config.yaml
n_layer: 12
d_model: 192
n_head: 3
n_kv_head: 3
head_dim: 64
d_mlp: 768
vocab_size: 2886
activation: "tanh_gelu"
norm: "layernorm"
norm_place: "pre"
norm_eps: 1e-05
positions: "rope"
rope_base: 1190.0
rope_fraction: 1.0
qk_norm: false
attn_scale: 0.125
bias: "all"
tie_embeddings: true
parallel_block: false
init: "normal"
init_std_qkv: 0.0361
init_std_o: 0.00737
init_std_up: 0.0361
init_std_down: 0.00737
optimizer: "muon"
lr: 0.00139
lr_mult_o: 3.0
beta1: 0.95
lr_head: 0.00634
grad_clip: 0.5
warmup_steps: 200
schedule: "wsd"
decay_fraction: 0.69
decay_shape: "linear"
final_lr_fraction: 0.0
batch_tokens: [16384, 32768, 49152]
seq_len: 256
doc_mask: true
train_tokens: 234900000
steps: 7774
dataset: "wikipedia_en"
MLP neurons of a small language model. Each row is named by its layer, matrix (up: input weights; down: output weights) and neuron, and shows model dimensions 0-191. Each number is 500 + 40 x the weight over its row's rms, rounded and kept within 0 to 999. Numbers have three digits each.
Before each neuron's rows, "fires on" lists the tokens most often at its 100 highest values on Wikipedia text that the model never trained on; "fires after" lists the tokens most often just before its 100 highest values on Wikipedia text that the model never trained on. A number after a token or word is its count.

fires on: " for" 16, "w" 14, "he" 12, "ic" 8, "qu" 7
fires after: " hig" 11, " known" 11, " Off" 9, " sp" 8, " south" 7, " serv" 5
L2.up288:462487511512479473559465484498529523544459446514497424535494529439540503561517559603521516486421457492580549523453450582464530539534429502486430517471502506427494480462549543458531553506437466492461464456513530440514522477540519514487541476456451563532443467513475479451490488523467492532514551572540441487431520523529498469434488509533530528470566481448462506462468432507390491469547577472537542514517465490455507514532493471441479479486448581491561543455514470526536559482456590495505534527459481510532464462502492527496513529528482480575493397476485525489532496512518547594
L2.down288:503530547547485491534511490465480500546486564497505486442489497533416453499549389559534484479487468455551467563557478512540558543555537530530501479481530518491504438551440533487420468520475487467555473490435512463453491480502517455475475496516515475489475551485430549505500498578478540555513439462510446503504530476544409432503509592553503474544500555482484565582439529518458501514515526495473546546514491548598523534465510471484479499488549472479461473512574398468455560472599452524520496490484558496496525415528488520533525473476509543479407519484474417496542456507519492442

fires on: "and" 47, "op" 8, "ay" 7, "ust" 4
fires after: " H" 17, "h" 8, " gr" 8, " st" 6, " B" 6, " St" 6
L3.up650:536506522569522540493498448500506521507470515518509525557571552551582472563522457535455429475514523531546511498472461542439474478506507494495491562444576442484505566490521501466479467502436530472542536557420417480539537571518567506503512432487427510512390508477519485535512486552494546477493549519470526416527457537502518466440515464449536514498467494511484504540513396474488526537475511480552542485547456459508601425495494485517463490472449528466456412540493507560563533489408521502491552607477501482505544513475462466466515539457537470502526573455505441542526518491479524486
L3.down650:434456475440518505457445398542428464498518507499514538444510536588460484540494490580438455499560484459421489506509546488506488547446511465505510506481477432504552573557514454443508453478488491538465478492576507498475487486476504561529500579412537539505521438485470535445524516477446541482437469484473521556540508485500504485484501471466466494528523510474554562521440479529528492524438531512489480538538439425495476504455514539515552532590575458503543510486501518455502491462451518548462509502493575521524489422580542507510538496589537513553585523399449520479568513471537503498

fires on: "\n" 22, ":" 17, "ith" 11, " |" 9, " to" 8, " by" 7
fires after: "\n" 22, "ording" 8, "w" 7, "A" 5, "W" 4, " pro" 4
L4.up124:506499529492461520436484412547513489431548544530494529519466495508491612426598489521511490519507548527474496497522440442453470534528541474493556540470568458480509453456484520451486499431487494510466510505501465526519591459481456466484535574512478535542470511497455499448471498472435530469461539422509554495509432501541457442549535599454539473499530477531467490492502638517498507459546461499537558467533571533514520476435458534457478514489594470458548523537468515538468528520528495525519477475498447511541498434498539487552578513492483539479441444543494548524523428523474470428
L4.down124:494457438499519500379511535564463509509464486508381478446533502512529489550463482475429494469471456456487553550480478454557499420511489498464478472488497477442515560444530500533428505568516515527501511482537585544497488518571487506456545555525526490479544550402461517515500422479551527525514456531527556523447436503465518528391500488575502461486472493509478504523570492423468523513521505483495579501496498508518498465527429512548554529530504529527482484488445530483503467500465509438526483520543523503516516557462525522533579579523522436544475487547521439430492624520471483531

fires on: "\n" 21, "s" 17, "iol" 11, "ide" 10, "in" 4
fires after: ":" 15, " V" 13, " " 9, " v" 8, " App" 5, "V" 4
L4.up363:497498488517546461427519478487460526463537549389501473493499477469500500558466514495612549543510524414612450472449566526515476521456503531537449519562584462524468477460493479550557545484493483500538547494519434518510490494497448540533487498518506422565483544565495502521572489567426450533524590493529532540506516426490514502535506502422488513532535499499496512415578442460567508536445540498507482516531462524463484508495528504461495540465478491465514434483499462500516484554519415492488530535434399490518572521489515494625432502478533483513480492499481492494452475489486485470
L4.down363:538403503543509478482529510465532395482463495533543542537538502554482482460486532467462497473485447462474489428469475485547445463541516462474420532498524559547492484568486535415497491491552461531493485466464533518555510541551566495560537449601509535508523477498499514446466501473452473494522550514546431439453517548516412510501534441453517475483509424567488543558529462556449484483502547494500508512471549414562526566480522525517504505488541455514518541582522457436518457470538529499475483465533536523499524590448520463454489472531448444429411532501547499524552576504483504487

fires on: "et" 22, "an" 20, "iss" 13, "ating" 7
fires after: " d" 12, " B" 9, " m" 9, " D" 7, " Mel" 7, " N" 6
L2.up115:463519486509546501495513514540447481572483470521466498497511517535577480478498486449490363476542428571542526510530514485515485436465434477500609452341532539526542507486515509495496501474519488441523534440520497443460491472499519547556488432505511468526535483494527526529509524496569467500474516474519566462479425568545563409477464452430514604566522501525530428543520576477531502512492534471542489476477490572505530476505474486522511503525471505435546481479503518511501485571537463495460488568429550484494514465509474515463504532519489429483498461460470493490447468434450452545
L2.down115:515560516496527477517496588499490457431530480467506474470496519502515493466467533578525606557590501426484500492518508511431496531448508522496536532512540431480588512545491501509518480519526530519486493555502477563452522451515462462467431473461428537409468472471517493452494546545428489511438515477433470344531488521470510541513512476535531524506511453498516608550509497448452480440504523500487531489530530456429457534442494545544478485513519486512487459463474526513503515558508485585554441446555453545467535527494528463523472471551598478498503516449474482494547456501523551438

fires on: "at" 14, "it" 13, "ist" 10, "o" 9, "-" 6, "und" 5
fires after: " L" 25, " l" 19, " Pl" 9, "l" 7, " pl" 5, " D" 5
L4.up731:527496512453547492455547497492477517507433468462540488520500528486574511494519487471479478470518464503556456429516446458502546532543468551466567525526434469462489511581528471554570424465366486468509561543521537508565455532470477487436549472440512527533488492452547587425540446530493521529513422514493535430512522561480526464512575484517528513539472509544522467427482477472477498514614490556479488477537498560450509458501467516567574513553558487503499499473461456496506534483572457589425495481536481457433506502555480548560494517484502493554531515492459463469485487457481455496
L4.down731:461499535581521539450448489456482516484536494553534555448431483436494523456470569503596460516483493510479479503512529450509451522522514520533494516515536450549484506459474482450469484599474536528460451463518496556532486472450468511539488391509518546458511522554389548519539507430557502407520527516499515529431545520506422493443557502575524500489512461459469484547483558494512553531486552476501431534567590515463453437513424475457496516442588517499561516470542514507577521465440562491465486467508557459521547506516496547506447505471468471489513501503508555501455525436497499509

fires on: "," 21, "ound" 18, "ail" 8, "out" 6
fires after: " s" 38, " 2" 6, " 1" 6, " S" 4, " b" 4
L2.up492:530596470533560530403582492541486500502461472459564536456474540507567471511565514516478491501459519443520479465486498489541455557429472578544529537486457532477536491448486516478491477486522555464395434514506461442449521518518513541428497461489517527551402560483457434446479461578491478497506550533510458498561446564540549526457439557507458474430541530512479553477480531508506545491483516499505469430481498500526477522490536467524458471516458502471483492575532552458550432460532469539467427492538512545533496450579574511509568528479506508478456494414514500519500547502470512550
L2.down492:511463483516522518530443478447462520522507552507500445512498472474453603501429425490424515444506522589480550455532517502522558513469421512529511453477503469505476482488469541575496509469460516526535485528559485471523476506538515473463452507493512498435536506476467495498485477380462586431525448609579502519486502475502512493481541539526545534511512487451443441495460442514505503542520454407586441478510482605497446500542498495558470508493556486468512535435493432488506548552531561514520526435516477591479497544447499508491529507521503543447506519551545575497521479558458444504

fires on: "p" 27, " p" 11, "oun" 9, "e" 9, " to" 7
fires after: "-" 17, " c" 9, "W" 8, " m" 6, " new" 6, "n" 4
L4.up143:521518453496533432443477556474543528512460523431499530503596521472507470512497531468477495509588580476490490521516426533520552437487461540584473547453511604485493494514506499501501528501525514480518577502487457518470600508439511484559487603474473533544450470503433488472503497485569428597469508428449440454524518562453445473499511529475447465537543502496477518467447500437465483589459576506496494481496486495509497462408563469458488490508495585564552510485550483483527466564535498444490439536470535525490551467479500457512518496534491469506517525449496479465506466421448491501
L4.down143:481391526536444483454405499473535501533536469468477517474565456529495513517521483502491479468488533490396532487526541547511492490483517446501558540479471539474477550448542488525412471542540514488469516516536539503474598475524480518568476534598551524517565505471468474526483564467506512543545420475491463492519509492462494483546432490478553533471540517484442514428506542524435543581509536537482409551524535417450452474524475468456526556489457555513452478560528474483503478563548480449492439528545513519527484565508521523493486535511475553497539455423479445587485510445430470464

fires on: "\n" 33, " |" 15, ":" 11, " Ol" 5, "un" 4, " Jul" 4
fires after: "\n" 33, ";" 8, " Total" 5, "J" 5, "ity" 4
L6.up220:552472531440451485498474506494540561496541516445519482455502595410453467438398505500467562481493467534524572554460528548452540532528509518506432472536520426549539584564482512524535538537591536498511521527504482468465494541448481470505530415519567505526468539515425397515456496527576432502501517526512502474531474537523474435472539479457499464514532514493545494523472548480559522466502537517510511532563524506481420503523526520479459473458475458483484492475488457428391519495528473570456523506480527500460533468488498491585522493507483456478511481469467507518490455448597596505
L6.down220:439486467568450479449513490483485447488488517428510509525495454540456526551466466512496491506467548496517561470472564500535473481472450459483526546448469564499468548468499434417485548457493514454461507454497544511569518502421505500545481498423473595583540454491557522499467474429489506435441491542497504516470532534514548521490446578492506488462546482389504554543504522534455523530538468458515488578503538506528569437455417572456452519525490554459430507504502546515524539484530485492598498534473498497542431501514438528497590463574475533558462511539485530479550505517493479534

fires on: "\n" 56, "ow" 14, "ew" 5, "it" 5
fires after: "\n" 56, " kn" 13
L4.up297:537547543525504516566538496456482449486455505421441490546520516498469621491512544520478485547485505491523459605479568574516534528444470413444534529556525497554476541551484462529491478478495496485554549519527444440526468561419535518542491469514478514482490565431475447531461493517546466522510581523547514516451467439472449540555506510439470524500441461447482472483555542477508557500555489478444554419494517576524472557483517456490495493463457495522533491445489535449438503414471525491461492571551551493487469422490475491534494514515460563492477496502467493510460450456552427474
L4.down297:535510452485445512479452525524541491473501544498502514507515488528539460532515428509446493466460494459505457485477609518436521455485484406501447563464565561512505509381482526538456463525498536499505485506474515532517460573472493496467465457499524536466524467450496501481471508411506483615516474468562538489520545487522423554416562522508427526533459446460395462484506454504571525478437442456525541531572544480574463483490481531509519497495501597517584517537536490505499456483517531538550537544498556445535515520538538496534540541557440481488544426491500532486453470497505464507

fires on: "ous" 17, "ag" 12, "ing" 9, "iver" 7, "ug" 6, "ic" 4
fires after: " H" 17, "h" 13, " h" 10, " L" 9, "L" 6, "ott" 4
L4.up464:460532519524470465476457573516540466546472446586435489521486535483547537491485414486499509547428468512531517500527511503433545483494451506492418555412565525441544462564506466492520517444464491529456501545503518485519444476519503483517577517491481534483481483556467456557549538526422463526470480492504455503514571482435431452567503551523526486492550539467509555552538505558498503529524527516455545478435424489421528535506486513545533582460542483530513574497453499560452520573502467532464470437520480528439437488369531518545451531510530524544506496495498464455545486453533479512
L4.down464:430520503451524592501516481495533526533518506484474490486515499512507475540509498458527515480493472457516427486545538548563540427587513361476476536446547468444541474580561469487492485486468499525529487506496460505525538501553469447509535496467474470517476567550549403457509530448439516534459492514547451528477559555482514558429507440572513463516457534552549499485482513547467513503505494467470543428391513446501529479515490521433523423491475495509491519486513507508581537467590483512374590462463482515531532416522520574497498481483504550512476488523495510508494500479555495487

fires on: "\n" 72, "ra" 6
fires after: "\n" 60, " =" 8, " g" 5
L4.up359:546432509500517496436439484518558497423489455462526447512510473572540470498539506508463430524484548497483551513457454509468515588522466483463530434479555541474536480514499472460552475516531603492517506566537504486491498500465506486526523510501444544497488508527458497529554510505459514435497446530545595543566522570502478430541424498542546448544447506481536471534506461472442532512543552551449557501454575517484516501465491417569468497497572433475532517502423515530565533473471441538483500460553465462495509576500620498503434561477463519456474481498468495525443500437503486465
L4.down359:475487541510495475501521554512486490494551503460515518461493577377465599554487465585555529506480483524483371459476549435508495496447473507485487535533426494508508552479466499577469478407518470536465482419490486515488539512491482548583548532505553479470518490489543508449444498441487544473447499403486474550551514527504538482494508541526439516425505525503457537472503478542472497433505483549524546441462443519463474499527411532472579524493496568481426596508545536478502461510539493510484506536535483518514506441526545467484514445505465534519489556485503440478544540562526432504

fires on: "f" 23, "j" 10, "g" 6, " ins" 5, "b" 5, "d" 5
fires after: " (" 26, " in" 12, " to" 11, " un" 7, " |" 4
L6.up700:476435485527465555493490518495575510464516534526504450483531564525513500521534512462522543547562523532493483510475465564435493507454508506500422465468415545490517522513503493464539461431481535568501477472497530524485493522441411510421494508512517541517532519515478495545461521462435420482553515479502507451489553531490495505502520533502513532466470571431434546532535468489471493476527467538473508437459540468493512525438471446420541616472558479538452458592495453604506484516410428591429497503461449521486546480523419516521516492493452494548460476510525549540528488584451533465
L6.down700:539530470531466519553489512443565534492463456453450449511558515512579507480536521496480528501481490581449549499439381461489505488445466511410492448509523432554550519414528490504582528577550533507506485456456549443586508531477485547519465449451457495530527459496480480561516519426501556581502500500500498509535504547535526501587449489545519501470473523469483500450519512519506484470408462567497461521552552559493502517496409469534462590541473488472477512443493507463505489467526447580483429474501543532436484509528502510457468492502463470569473473491548562542538526492486468524

fires on: "ol" 19, "os" 14, "ia" 13, "ra" 12, "é" 10, "to" 7
fires after: " G" 15, " v" 13, " K" 11, " F" 7, "v" 7, " N" 5
L2.up502:501514476474491492421433518399519478446491550444561516504406522586517441468489479526488538518521512541505552538492449443524527522489518534419537507446513468417546525549523498517518562480496524422581530554468457455523545477512459488510526492449563493492450448541546494501482504561460530472452534502559536489466480502482512494517423533484411518500531555574467479472530529547535534463620476486501529502559463475477540490484511438522513477493483536564476498446488452490486589489549454445541462553488490513527483524474465440478416480465488471528441525475435572504498469497446516432
L2.down502:549529440480451500531514515446482547556482505489466527517485436408528480451500508513483520476478532493537559522561528517502460485556528533489538440464520513512489529539513523465500477493415507508470483512543450471439484523521452424602491507554492496550492475501533498561447538524526555496481519510543503612488496513548483479490523510495467450479510414469435481471479541506502505458434525453475535530557496578510523500539480480464497456556445425415564516424530476535588453506507498542474449536472617522469463484431468468458526496617424489522487550519534532457449478519515554564

fires on: "\n" 47, "===" 32
fires after: "\n" 79
L4.up504:582452535497543490529482500527465477516423526468453491491461581529488521521507511526564478529551530606542471510484498577449518492568562506526534532445399506573508502515481547475570503558579475424461501553473500475448472506558455505496521424486562485440575492499524454480471571470521470536547502511488521436444478501482514508526466501518547484585473438410523447477497493502472491422484546526479500492485570463505429502474498459619465462513538490506517483515488561504446477490530506473469445479422528513538495443508529526491456551514490501474482506475510380489482556502518526521
L4.down504:475466415517532442497415546566458552556498495546529448529447512472479476504474512534530514519475502525527512469579481473457475443494504462525481523525563486504537537468502491513499451472487490474588485510430514550445510496496528591428474468546459582530441541507520593502517485481440505512524479492531472528576522457469458530496426531572469462494526483427512542519565497562501469509541528498490492534553475466507491441428484438525475521499563464462448475508496573541477469498539515564494493557499500548570495456443544494468445406473516490529422511583396467487519469461459544458

fires on: "g" 14, "D" 12, " that" 8, "v" 8, "fer" 8, "tern" 5
fires after: " to" 15, " in" 12, " P" 11, " of" 11, "ro" 5
L4.up725:525411530520484522480513444478561481580566460443542405470587458537506491496435512435545541501527492559527513502491506565441449545500565539493526469487522507539412444486485524484505481486528509515523453502521499555551493487506481437557422446624533538496462557515461512499450506525532443516501481461458532497451528524436483506555563515497548489506567529468494529435578477421509522507443491539564446450515490481426483486554473564466534522495502512473419476512524484525513466496515471551467558572427478498484485525496452518520453517513529497545483567473548512469480529518413548489
L4.down725:457433489504472521632471496506544466516484457471502481541460448500524590535545492559446532486481480479474505470462500359508544486579530534473508513486482487494514481451482496533531507499506554461526567434460430512424496507487480493407479480488490485445539484493527464513486440465518501553546567545528473563495517501477494550477484524505483554474483519459531499569514534448524591462508478463447558515510459429614476484488538530538491584537528496523480499469443590522508489458514403508468503521427520521522583524513514496501527476462469495582518474535503506447437474545484478559

fires on: "or" 17, "iving" 8, "il" 8, "ax" 7, "iver" 7, "it" 6
fires after: " l" 16, " L" 11, " h" 8, " H" 7, " t" 6, " res" 5
L3.up387:523521464533480527462458491552457558533518494532506484492479551499603584497502468549496493485474546523478478459445523527449469558549456515530428523527493526473465488534436480523514498490561475526506503507461516466450573497492514479487532444542544465531479447534566426496471493457500396521492568447467488519456513543459417536490565502522518480464470470509495455427496471508538508487515477486491567431564461531485474470425481500548501530451503484600467486531483530547454495557478504607467537573494488484427528406447550557467486441573571485476528531533482472554477478451584492483
L3.down387:425511501542463470535486525480499495525504489436472480551501442420583532455511428581570523558534463439421584482472512551556490523461496484458487537523498448463559456485506499478511431493451467504464512533555465558485390510514483459475456476539568535539483632469525508472501524473463465521515461464571507559494525440444555536529489433506473545551521519543537478572476490512510534527498558537538510494492488468515495524413527495522480545478557533489467504479512568552527484514498490473451523506471461519451460489458515516470489442480539461497567531395454540492556495492471567457

fires on: "o" 22, "ow" 17, "ord" 16, "t" 8, "it" 6, "ie" 4
fires after: " L" 38, " l" 10, " w" 9, " bel" 6, "pl" 6, " W" 5
L3.up611:454508501544496478525483449475507477527517497534574456472535534512539511503565501435510492496533533512526503522444502520561520484454379561493537520573496452492534536499512406538504501486444487478541481521537508488487469584461512513497474458467482571503519520501600491547547424553533551475472476482476487439409536542572427363482499541492567507445454517461516485509455489548496486524494528464515534493498449412451472501493518525523541453509495523523536560451516485510570525517523519453503474513504510510402512413433556467551465549552531425546490436489455466504508451495539510458
L3.down611:508429476501504460473541560598508514519472535500503522463541481515489488474466457513446499559442415482479540501556489457541463564507546446490534528552425432532529509502461515461497539447514545527469473460447449533465493502582465493452521548489559516483589447503500535489483488459507542494459485496428479530507535482531533483551511500510438570570522474560420581497459545444530474518497464506502493509497483607504471578442470488487458493526574461469536535501516564523432437472600526481508470531460449437534546558497478483508543479499454501378485521518455489501519516460456513544

fires on: ":" 22, "im" 13, "al" 11, "r" 10, "w" 7, "il" 6
fires after: " m" 16, " M" 13, "ebsite" 10, "w" 7, " H" 5
L3.up491:471541514461405547566495462488500550472460520484502493506432550515577510529452500501473522458576493466500522590461500499416482511470508512498461471472459520454489465484468540566557493464418442474470435492516408455479531530425531496520559472523489521538520492491508515472380554503447470486525534562486506471559469571483520425415473493519502499524515552565498467489536491459439486552438545486484490497506474564496485480451464529463492451494538508520560419545497543532485515491522455533531504497558559517544546488589547498563476555478552472494510470469509536487432441511417523568
L3.down491:537506464558476503535484569484466521488567501523452487496516474546494533581460534522529545567471523509564525445475546503524488483424465552480522458527615505483561503492506440400517559455505418467446537446485550521433464486506502499538529499442585498536492544385530449548455560525443482499503517495425557501561499504521500522517548471551535477519533401519446494476511468534485479489494512537571505487545552419482513489440497465547453466487436524455499437506503533508523450465479500464502492529437514550479505519493510519551554494499464545498467407549485399472517519526472530508

fires on: "d" 18, "ab" 13, "ong" 10, "it" 10, "id" 8
fires after: "L" 14, " l" 13, " bel" 7, " (" 6, "l" 6, "kn" 6
L4.up717:548484456510454559484458469550553536557460488447452506494500526456483502468483480502522534526472496497480554517519433491487443551536514502460483388595470524505406494477424569453438472455370534522551534473499484478457505479570508559491456493540556463513449572508497555529565526468497544538504503493505504538482497579408497463438512469476590619525479515528476480522491504453483615480592446521477521454542540521500519557462487557538477521490546459546506494454529532487521495503492456456478518527486498548442493496491480427511515493512498470523484448519465469527527494454520494464
L4.down717:447516468470493486456563486559522501488486520506518451455574494523537462519528497543494534497541430446444471482459509484452487457527523479505481485558475505492562570532535527445507527509537517510480460463522493519474494540583443526492481519535532570503538446527479441526452513458490462435513489522488558467488566481534517491506561487508503474494542517410490506432600481574417493505458509504449470520419433441456563506549486558513520495450469617471523517497559485536463466539533466488534485470502526503481502582432425492536492587442485525461561511503518494510518499637532526418

fires on: "am" 23, "l" 11, "il" 9, "a" 9
fires after: " D" 26, " R" 12, " V" 11, " B" 7, " d" 7
L3.up219:503403473508510517440559498531513521552570526418499478521505483486510535507519488467570496371439551470510483511493518407478479571478530480542470528448479564507436514455470485522514509473528503462495486516505480474450496567526501477464462484556489556441487463507523567536514493449400510589493570461552576471467557541546566471404488469436490505507542486540498540505415527474524473507498493478552505508513492433495498427469468555502505500531464449493533535483496421472516553563521503492455497558532477490460452595506502446425499488526512525550535530499498442439513527532552552522
L3.down219:493486498564568560539475498523500523530564519522455435488516455486558501506427481483567469492470501428516421509522475463498540500513559513488502490490537429497528463460470482511500454488456439475526476518476479549561525448570567515558480510520512491557450549511520520536484622447489606497560441540496529471477511507476448462530503501521453473528443523522460469489586487421485543466466510452581486477472532474502461537441589526479512478541441496558445520527511516497472452494512453477485556443488563481531483481448506508533448506476497479472527361552583516554504511544469448460

fires on: "raph" 17, "ast" 13, "ine" 12, "ion" 7, "ame" 6
fires after: " g" 18, " p" 15, " G" 7, " pl" 7, " re" 6, "\n" 5
L3.up550:525577552487497538496468425465502498526541481505473455552482517549477480446466597457509574495493484521440554461553464507527453490478465420521496499469550508564480532518456517490548531497505462514523479530535514413485484576496515473472418433555500534442486557576496539498513516530535518573590422528506457505540535602426566502532466521546403424563479479502495507487485467556411497458535537463509480472474526496450515454429472454571516540496442520462530494493546506488464538538512515489506467543511489455539499473461504537500512528521487591556504552487497446475421468513487475525
L3.down550:564507535531600451460432554529449474482497514459533510476518536465473545492516511556559520556509519518507503521494532411472504528507539504471544452457502427458462469492536467525566490481452463472467508425579534554482474532528437504499487443537471450514503529523474454474505449503516501537509457548570637523525472453494491481480461508471466445436453516512486456466498485527512442495432487511496482568497521469461475568461593477556458586511512477567457469511483499517507498450525510503482555451530518516562535559532598531521485420438521466555417531469432451484544538528494484466

fires on: "z" 22, "ic" 14, "x" 10, "s" 8, "ing" 7, "iz" 7
fires after: " A" 17, " N" 11, " ind" 8, " n" 6, " O" 6, " fl" 6
L2.up767:534596545515477515514511507494534534558497496435489484528498544584508519488477508476462497484471503454505607446533454502519463502443486554541541441483522474494463504537505491577609456500516408566489476629511408464437489504508531515438468528485541509570510497485506531458530536433522518517476421532520478524475523496510518532494444488518475431473491531495554434502499528475479521519573464531459508476488535409491493494537468492455417509545500429512484476532567512479429499519520421474554524544545492545548497526447532451515486452499447503553400465465492480447518447534444496513
L2.down767:422516472508534456517404500503530525499511465509478526532460494478491462530566479513476543496497454519478565497529527481487588453542505465450476513447543396486458483473511501564548542524478446503522548453523474508531465512486478450470603490545483521514471419527534500499386542506499509424497510521536478502492522540492498509469510447523513498543492530527566502448483475492552493473496470550513524485445457569569617448499528458558477554522489467496467485629414510504437546542487477449510484512534438527532479502465533491506514504493524500526520617456489427480596539499452463446

fires on: "er" 19, "et" 13, "oint" 8, "ine" 7, "ra" 7, "ri" 6
fires after: " po" 13, " st" 12, " j" 8, "ran" 7, " writ" 7, " g" 6
L2.up402:530552616468440520525452560527561448425438533502503491504462500561518469479553445456499472553514521500470541521524445565546501511537521466486455507489544461476402479511517475515456487569459555541559515531525497472548480494499499499495474453446466489470505557461434455527493487479464519412546542486497507502491509475425472454534602453450507486520402524532545506522561475487542466489469544449461466496469535530465549488499503466459434521419564495509548507451530561495547474486511541474427515469506479538557509515504532498516507452447544473481630519463468433514550487492577502458
L2.down402:474497523566521540481499467523560589545488519545492542489551543543507475493484454527520498504489517509489528462534527527477467475516512453502525536521504476429511580499445452579453547441525530494508433491471502458490408516443533494496555505486510465497520434556488559484458451442535533474503500488513516543454481465502526490548549563458583545519428454560525463552502439586445465487504521526430566493514549496415513440563484473537467482502495423580465383485450474499500471477519485451492478534512538520606442434452470511518495546460536457487571505517578502466540474441504508499

fires on: "\n" 52, "." 36, ".\"" 11
fires after: "\n" 51
L6.up677:567523485464417448427535466521499476493476520533524540491412547530516549501482504491494525480514396477557440481498477470473543468495538452470545487503474514495476534511556423512480488466531490492499469564451508500506464481513481504487555548464469508501492521526569500507406525497453473442414537454506445471587482490506517435466590526492447547486541488486466509497497554425556499409489503467503561457526541475481503494513509542492472516609537559509537503519471524544471619464507511520512439447406505592497538496489422532495486540464513504511466465487540509482441485445520558593
L6.down677:501398474509557455375514504515541482497443539502498440498493500444535485496469447494476509424514475544492524594506501470465486434488558504493565455501502487524470474480514540487452513480585556450454531452471563526458539548493500487513393590481504474469524549457511494439546435529609551481437559567531527470517499512512470474493474525479536472500453560529575471497499569535513552492527490516494499466464531492502509478439499502535520491548502556529503460523564522533486490452462514538495460528518524444509500523528443526444470538478534474530393603479473546436522450490511483432

fires on: " " 64, "clud" 4, "ic" 4
fires after: " |" 44, "," 9, " s" 7, "." 6, " con" 5
L8.up713:515520499526429517521547469482536422501483473519465550657512497449491476526534498572502488536541439509517522523560509469556544452450469494512477422496507522530526464562541523458470530458495408499491509528546489510431456488550495481473475498497492487495457480453495574469513452553478544438441540490518525513492448537527507519596505492544502464511469491586492476467558488495529516455488468561500506559506424536497529514465459525418553461544486529471481554468529509563482504465476462555475519530489439504476444549456541492411504585558497406559529475483371510496496489513505522521
L8.down713:532454491442470517478500513458469508460511460506494537516467457516507449477508552465517573435534449450497473483503506598480518524487508528484533461567577508533452552456457510547494528514508461450411536475523535529491519516390509499467510444489447473443483498523570472484528513507474602551550533515514480496615493470545436446519492478538463515467607510494598508555500454547524458475516508518453428513498539493525566496522426453472528524511487493496536507489490511566483472500526494518538535502449436419547471440442511412530481487558529495515525551477455517525581408489512562499

fires on: "al" 18, "ed" 13, "he" 12, "ing" 8, "est" 6, "ce" 5
fires after: "-" 20, " inter" 12, " de" 11, " (" 9, " a" 7, " se" 6
L2.up524:516601398465441517512551450527454507527469542420453515590448549570500529548521471473508491525493527442489518549462475478450517449425559508451512489494452508494501424502510484462463526542506488481490507476476444506562528490560499499499488501446530506485517486506525544528471446531525503444495479491475498483500399500471456498511469517406515463562526465468564414513575473440544459545512443420574502493561543470444532506479554438547505499499480557538576502434520528498469524561480461525496468502506585546574562499470439469553532484542477540488463494534495504520462410486514510506
L2.down524:531494472466511502508502477477474492481455549575508517507480528558494496579486486488491482476552566510556507531484501484414532530453565490425520504537528490506462549534511527613589540462519505530459482518452493485551519510471520419545543543499439526482497518490463485439418516429460515476501462513483465505563482439498438494514549502541454527513512473424484522496544484502445482517450461469496520484475530524464513451495558518497511487579444557545491526494479539459498560556524523546424416515492510527423415386545496454536430551517449563507457539449487558463501495510528599561

fires on: " the" 48, "'s" 12, " appointed" 8, "ed" 6, " elected" 5
fires after: " was" 26, " is" 14, " as" 11, " became" 4
L8.up262:477455601480533510527520529508513499504433488543528503505430440512449509512524514436565462487511493597587437501501524498508470500461545536516523491536446560472543470482463450532537502563438501515554537502432504459522492500515502591479487577500493501442478457465410442485521487510536382496483564568484471471528473521479499493485483576565483451489519536520554546566535591585505496472616480492468521462514498504496413512419516494487523540464519486476510439526456534469538493503506486446456491520470453505524484485536550514480450385491515475486455494566469481456541477481478507483
L8.down262:390473466520492539392522476523456511515564518494555493535532439523473492543530443457512536537501476534474481530533542474576516504487493578452567484491489590511504465472538478539462436471523547490516560470522441530472502546435515443426510515512574515499616523493509463496481489530461554545495525504505563458476538519500516485444488517450476509462475468514473434449540518485502452448533517456497496474527607447426512523451503520533514413468416524524533463461445508524498487488523470509480550513496464491499577557576508458478504446498424488451451434517497588538476491543556523518

fires on: "\n" 48, " reported" 7, ".\"" 6, "ed" 6, "ated" 5, "." 5
fires after: "\n" 48, " was" 8, "press" 5, "ic" 5, " he" 4
L6.up613:545543514485497443436586354473528440561543545511511542459460546528479556475487504513538507470492449504479499458490501457475469444478495458504550469497479446531549444559509505458498491458525527542506473559421485435541535477507451517576507593454442541494526517490533487558436462511437466438519492472491480510476564435526517517471491560521499455557481485529494525488585539527495562471524549468380569447543521440509517480487499504488501477554489545536532557521502486527429501474513480539417535492508505517446503544582476520518471516514502489515400529499474507473509555425455478486
L6.down613:476497496475503495374489506519503499513489485517478541501573452503511530457495538424519537441547520484533518490479457546540456471456499539512557482516452547462553542487468524464505565464452469506514449542474492526399509452492482476575496637541527519455550526492503485506525495551504447398511472497552485426483478451508483521521477465587440569542539472553522507511483563496480549456545524473484541530480450534466512447457480492446487504481458555469429496524552479499557508561531568532479486398460529508527459437428466517526548544516521495516471531500505524481490618493423511517